{
  "n_layer": 11,
  "d_model": 512,
  "n_head": 4,
  "n_kv_head": 1,
  "head_dim": 128,
  "d_mlp": 1344,
  "vocab_size": 44503,
  "activation": "swiglu",
  "norm": "rmsnorm",
  "norm_place": "pre",
  "norm_eps": 1e-05,
  "positions": "rope",
  "rope_base": 10000.0,
  "rope_fraction": 0.75,
  "qk_norm": true,
  "attn_scale": 0.108,
  "bias": "qkv",
  "tie_embeddings": true,
  "parallel_block": false,
  "init": "uniform",
  "init_std_qkv": 0.0251,
  "init_std_o": 0.00535,
  "init_std_up": 0.0251,
  "init_std_down": 0.0033,
  "optimizer": "muon",
  "lr": 0.00922,
  "lr_mult_o": 3.0,
  "lr_mult_down": 2.0,
  "beta1": 0.95,
  "lr_head": 0.00636,
  "warmup_steps": 0,
  "schedule": "wsd",
  "decay_fraction": 0.569,
  "decay_shape": "sqrt",
  "final_lr_fraction": 0.0,
  "batch_tokens": 131072,
  "seq_len": 1024,
  "doc_mask": true,
  "z_loss": 0.0001,
  "train_tokens": 797200000,
  "steps": 6083,
  "dataset": "wikipedia_en"
}
MLP neurons of a small language model. Each row is named by its layer, matrix (down: output weights) and neuron, and shows model dimensions 357-484. Each number is 500 + 50 x the weight over its row's rms, rounded and kept within 0 to 999. Numbers have three digits each. A neuron's up and down rows have the sign that makes its largest values positive.
A block is one neuron, or neurons of one layer that tend to fire together. After each block is what it responds to, as a language model described it from the Wikipedia text at the highest values.

L3.down31:489609521575444640671459494460575538580400477520519521520438544464607497463444485520459509459435563435414495510534372551532543466542533547510465526469490443542385475447477535431511529551518515497596424520514468506516557471570539479413555497459535515480479533523556495473461537515526560450515544465475458462430584471462533460454439486470499488492553490568500532544527589500529504566497
L3.down101:513550480548454389431492457512540580514496411487477497581479552576496478477504593495541588563495473527524465399590454450496480450500470488432456494444414506591472467437493502471575506445574468542458513476460553437566430540477439504388480560479518464573472492623476505538496454557589536529461431500504562486428500524425498555492630570465560623499444455542569507426556454505446554479567
L3.down136:479530473479450624532495499485443451498451514555556480531517492380540598484602582439526405500541506472509425477519472477501588472567508486505523431494580553547412550558579509504456520487430462465466502566502495596480449395529391560526515459554480405506566458532404427549554570452498460416553545481572469567516558507515546560430469535538506524439456497532493426510597446561466440447500
L3.down273:517555417585554473446566533439552466508556454521499456515470607436544471559525566534622397487462537505571543531480514493497462510564503430511511531609522475530473473455521592536472514511558512497538478563509546455513505497577426461443573485540536520475449494434582509394457460461525479488548592440517498424519475540512518537552581451438535556555533454499514451413564448462482593448532
L3.down291:530530466491503432563513502533571504477461511487512467424503450517525492418539512498577482609438523573475488507544498502631475581456491584559536552562536490539511502470467449560509507450520496462515481516471519481525401499537440462516524534524523516532402455550463513501442524542482531426501490502472467508491492526481435595434668450478567531533587503468485500468514578477508639421593
L3.down314:570537446509617454479471561419572478480495422391443518406547482552545521550574432464458451566445599541507469426466511462506541443493545504557499482477535480542594455451523546609548417432557456411490533442500523501567499495543481590545552501544480472461387507618474498548487524387451573432455531472473526463431504520513545522425466478528473522566495519517525507367360477473516595484613
L3.down517:535611387520551453550511490492475521512438518582466475484498534484523545500589516518487540547532445488584446467492499530605544440484505508527416548545487548569529386517539437451482497417496506420411557563475481420540465586522436517485582431532482576442483511591447533563505546429524496411515460420448537503435578471526534544401472500492506402425511563389481555461591412572533475482484
L3.down551:536439515554494465584552522456558581495442518502557515437493526626501485536488480448511525522493469512477572521470456557523569461529557451617400424533497544518506461606571564533479449496577486500476577493521505568521449468569424550541513458493487556443492626546393543515537590521537542521408578575504551584518441486499560504505537531478446498521451474493528481467476515505411563507538
L3.down595:599482498452546531432490556502571442440510506520554549531509484547441449470544454480453516473467526603462468506586421423500548509591415477500478518520537500486469376516388491467517492430626480496517541504485520509511588491442461562427452493483511472626501514562448426457559517547509458427418544410537455431550531488485494590545554550371520464420488459542502568447443477516371464540560
L3.down667:453462517529446452557493486485513534501509562494459516489459425570492616514549421581550482548492657563475429433456520479539566501491384553430476508486556595427555505497537515536473503527553487435424520555466423364578560492495496482576533483521518548541441565526520489557531540498454488395435573435540487542448418483508486592475508415517505467466499468502472475504527549465549522506508
L3.down825:390438452444532503464441457515503463551548506544558365496442436561478447456509505492530440596544437542447446479448482623436517499577491487485400491464469506555488505585502518389491582609528516599555378548497544518476477450369488519496517509538454523505394521494506506524502524466471526521528442496499532516520459525509471430538420424496395570456454489526489508436452557495407575568599
L3.down838:479445410549487532588534508509492486463571510538469517516516428510536602504434517501506528383543504494517437464533604431588528490437590506554455455495484538464482470515490543483478396412502545493517447429541460456455470587591559605562510577431536503508474392578380482511501576600497494553504526507439549534488542476463564492538464515530560418442401526475502460496483557531593582504498
L3.down844:455418471451567445369538484487497575485418551456544591556477544534462513543423475452526563519605465407555406440578568457504451518492460534560519578468524471510559525499490439500496531505474467428440490527594517525547459530475414498493529448463437480556516523464512517596475413470459397429558524499564534481470507425534555393514517477426552494536478475539437447515429486491539523563397
L3.down864:615511536485513537514549582486521456603555564454414496441472495495603462535502584440451497512498523554537467399481508450546550516534521550515500478473466517470605434523550535452409557569489471472492520536594438553583485513457458579506572488507393482502470484505525545443515552489508549384634461446488505594428473476469535501359399426435574556565505390473408536479439528428522605434504
L3.down954:455437506544478482463497457502527542473539525509496483461509376515545562551477456617540467481459604602507521525506541521497499491449551540540521521551491566555398437487408468549426553514509491546484433509563522477509490449448537513525458566553528421469525522524445489538509496443499410466544556533524446502554545471529467494474521498491561519391567476448451506553485457517510470498518
L3.down1191:604477543418464455551447559531486540567533445462482507481506453406496590534481445502454481499529502416518469407492569452505581486494454564536496576474471514501475499506510595530514533467439467485548533475486496518473540496439524509575576531490485459477506449617580452574488401542491521466545569465569536472508477427427530480505494482507470640452648575601448547473532552450391536542463
Responds to: Second piece of words. Mid-word pieces right after a word's opening letter, often in foreign or accented names (K-é-mer, C-é-line, Kn-ú-tsdrápa), plus Website after a list dash in infoboxes.

L3.down126:483455446458372556513479497478493504544414476482538508505407525482525500557507494537472449528472450371524493556502459525451463473446537486469545528538464405410455466504584452542457510453541525475611552472368533481602427494566492360455423473627490475420447609491609561428505552503491616499476585498501517520455517483442469464480516437516462393581552495473505496499471556504481543526443
L3.down134:502528549520478458575452480455556557615384549543525446470494480516508563454534449477526502547515437546528505560634455444548529473508499519551528509477416537549505586515524495475478482419501394459549507465421521481638500477415494534480515494524503513542511533522516493446487485444424482592483509450445482468494549415480493501544409502478447552431566417426497512498481442562509404557531
L3.down181:572488505472514569431456470581493489555527455491522455510547485534446464486464514570470454471510483533471525467583476460478546471474650428527519495538458523478508494470617465534468484484504445448512502492545610487513512551402548447461536501460495399430463526445459487565451532464494479504413476525480528515523503438532370464468441525435476535494551521498479519522497422384491433455539
L3.down304:483482536531559452526504577500552496474418471549424452393465484523482502475480523461513517413582552438488427496445627548368534480457516435423535496474514474500535472626462588477492543530566561419453538438539494478486523449548549560544479504481535457543533450516522545437465532495537548550572520551602477516418491437480567578401446509470467469420493471542357491529395511576489495533477
L3.down377:562459547468537529563475483532537396532563535508498510476573506562480582501478583564601529476511577442495572497597455540491476434518472491514576562411579494542436474545522512550533514410478489491506435427530454432445452574467603526561556447586450553454438504566543555606590507513485472418487530576560498506562517572569491417548472363529519499446476582502548527432530517516546609445557
L3.down733:514475504407470476502503539480530564401387485486546431503499422522477506481579513510461533648471562413430501510497463514525490436436503507466472526422499457512440506562497489446596522493563451435534412512374398545460488520476486465472560513507379435557546564473575458541532538545443499447553622394469459459444450477504470418433428439443526633462540462475488471587507467499554483513448
L3.down779:659476550491395502516469500549545554491606512464395466560541530486531536484513432543374504566483494487516550393476549573508495582526565397464552502517534525433579440558533496447457484486459505592399544419410540520428531533429498452545500535398544518590442497423490429547511591475576511460557465536538528443505625462601527462536644584534436436520476506525455554451509522479489492503563
L3.down826:557445393324529504581562536522513512591466472495466507461455469463433536546549408479471497604428530521476472478703523469417470566483542365444521529486525461524506602617473499452502510501481569426450452472479496483558496560544385424489489520499575442576565543520499464485512571538535484482491606521462508541510516461522482502464555584568512483465521524425406513551556463491494460454478
L3.down832:429482643641459537546552483419388528541586477604485485518410496560481534463441550574492515518455589518496520473552545405506504484483458433448553473503493526524432538538455417512551501508576442459366440560450392589611462494447489538506566447510653524496543543512516525509554393483472530435487449591500495484494469511492560521472399476510415437555493478430439540516494468533584548492463
L3.down842:597547549520466596437514465442454583538514491573502492516473500525525477564497378499457500586471480533525485489578441414516433458471368406548500520471413496498441527626534502493522500490556445517444555555425435507484573549568460441491496422467479546544523507447453549537452486426496559540505554533477508478551424515566522511498443428416512503481471661524519490556486498490456505583427
L3.down951:475533487512420486427426501558452441445526518564484649471481510460558504470507495471465532553457486453452480555517452539490477421509455416423497397520482510505423544548387483520436556506469453532518462427545513512597526453501473486552607555478511481566493421426440513521495440457514500520454465546482509446657492453529528438569566486453454426482483521510483562525512422491418519473549
L3.down973:536511470600515541456304446502489522457367496564484436473503530483529517508408582482488453490520402450427483604505575516481482627532510486509513516451554471436519549527490533609514496442529467499478531498502536453489532444505516439517491478470531465483512566439524546479503544458454393520570504511467541458554534429397481441472537477469432503554610486538410482498451472451538515519410
L3.down1144:506594564629459532475502365506546512522473645496483467595564493472506528526509431449471489358387408437490469555508477589526473486435423473408514535562515423477509514535449459480484478511463610446555545453551463455473532560496557494558419525543494557552426521523441571473534556470420546496520520516534523525480481538438552447484439558500582489461515518474490485492481547515488570463489
L3.down1166:506586497483573474528443507430431446512558544463572596427534529484517517479512496516460589524502564516553480543458516551508467449517479527533502547471513528493427462531538516527413496417534483603461538487529389487528529523451518495576482409502506520490498475514405470581633533485450456458467533581428473483563371521556559551550534451426464462468552458504468498495485488549469562512600
L3.down1273:511514561588552524515406576540569478489390523469441514450507402478492550594542480594534551454532567527471533560478505427483470496412569387415579533509494620490548529525465522426531506595493519458420525516523451495466539518562533480550554488468565456473561405534482494527496425517512513545569542499482563525538531422490472604487553540458522490511564459525484478443522499469440528449536
L3.down1332:437521506548435528576466444574469442593520532518422548473547449544544479492543585449530533544541535495544415510467446474536499432534581499422432486552499460515511521528638514528546514544505440457527476447421491488535485500523411488377496562579481444456459505506592553419394449526500504492575430474430478488477430452528455432492656525516460529513492405453486514482409506563453509410483
Responds to: Recent year tokens. Years, especially recent ones like 2026 or 2024, at the start of table rows or after "In"/"the", plus the closing = of article-title headings.

L8.down77:460505473480484392444455501553465538519465421492518535450437555564460517563510532466496469505437511489541520515518571480417512538488544535506562487486525573545524438536415440572543550509404414491552451543461465517599533515566572385400437447549551478517495479497480371459496544455490563490536520469447544556502549544368466556380515530460449553551431485493413527619554567493559442502514
L8.down770:495476569557465470617472535540597520497435563484568476474534482496466505544427445476461438429446525487524454518483480432536543494491521498529460551447581498513514489563453499542541497552579507500477507440526537519536548518452500562504521559494520497486478473521493581430594465532450583487501378514531479567527496544556541523517422418504409519411567543524449473564463518441521486513547
L8.down887:493554536498571484518485565592499486538603582466552427416609560467506526330536495472456503434594528518477501530585516451484503527509496587538530452562505539582529528548479509479491523431598485555507559450521505606496413520433613520466564419533458509444433429481529488552531504493549474503552435483446560533503512493465538483555544477482389455483476428510572545411514496510482528535560
L8.down956:551464483541554495513492454429535508449487484463468482408458478577557481521460467529526549482519544483452418502470556427511543484493563464519438488476479549506421437492461488480542435477505501535535574453522523482484488550498496570541455584521517401558581498477574500527453474508399549483455501536402539501465450476431536541472598471506461523489421468448489522550528592457463550472553
Responds to: Foreign-language title words. Word pieces inside non-English titles and proper names in English text, especially prepositions like de, do, du, a, no.

L8.down172:527525447561495546542495471566464488458537544503461579477482433606459479574489521498485443523491516452449576460504546483470449420462533452458520529545459458481588479463500461499497431476445508696538589506502429473538478490558481477423433579534471457483501468520457479514537576493525418481529488481536457456519526462525512524539482516534466501540550505531514563592578529569470494522474
L8.down787:531497517501460531525528522464522516519491459475494531504481458447394550485541529444619426505519491482492497538558544566495510578477465504564467498621570507527537589407475532570521556516488468610520496525559488502464448520549534506552529474487491569514500481398512440516445590590405444515422468523494490437471533525418536437517529552427515415524489488485482437535554440541505491520529
L8.down809:507474569374500487542515495480496490431525481602565503521539623482457481504566544468523603476468460587570543562516463429563570517542574526433476444498447489436613468569525544577429492476492532515426523508538427457594421557432467398466551505492481417445540471575480464464530501499562545445501454495422530537467525506498527573521443437515475491486558498579527397583496517593530506532544
L8.down1079:559479555415494477540431468511477463536555513527412426472389494547493424476487567542514483510534480477395555465511528499580563484421591460549534461544441533527494496489511530498508469400494506490449481531523476567560536590526368437474439455444594491379552438542486516424477515474567511509505517508515500523555471542502471499494443543444514584516512463523552437548526477508543508465451
Responds to: Heading closing markers. Closing = / == / === marks ending wiki article titles and section headings, plus markdown table separator rows, e.g. "= Casino, New South Wales =", "===Synthesis===".

L5.down863:534518398478498506445561360506464575494437513587569527522549442669466484512586498528424495555447522525537487399393425576589403475531554491531535453577421543495498506369569567555542482473505470548490573475479528518584499512470361496503512432610515433597515486451471491510478558448491472449544560445624476513533420533416461572560447475438603496559489539577544479472501570465565564531526
Responds to: Mixed mid-phrase fragments. Scattered tokens: this after a preposition (on this project, during this period), name pieces like her in Sherwood, La, da, and infobox list dashes.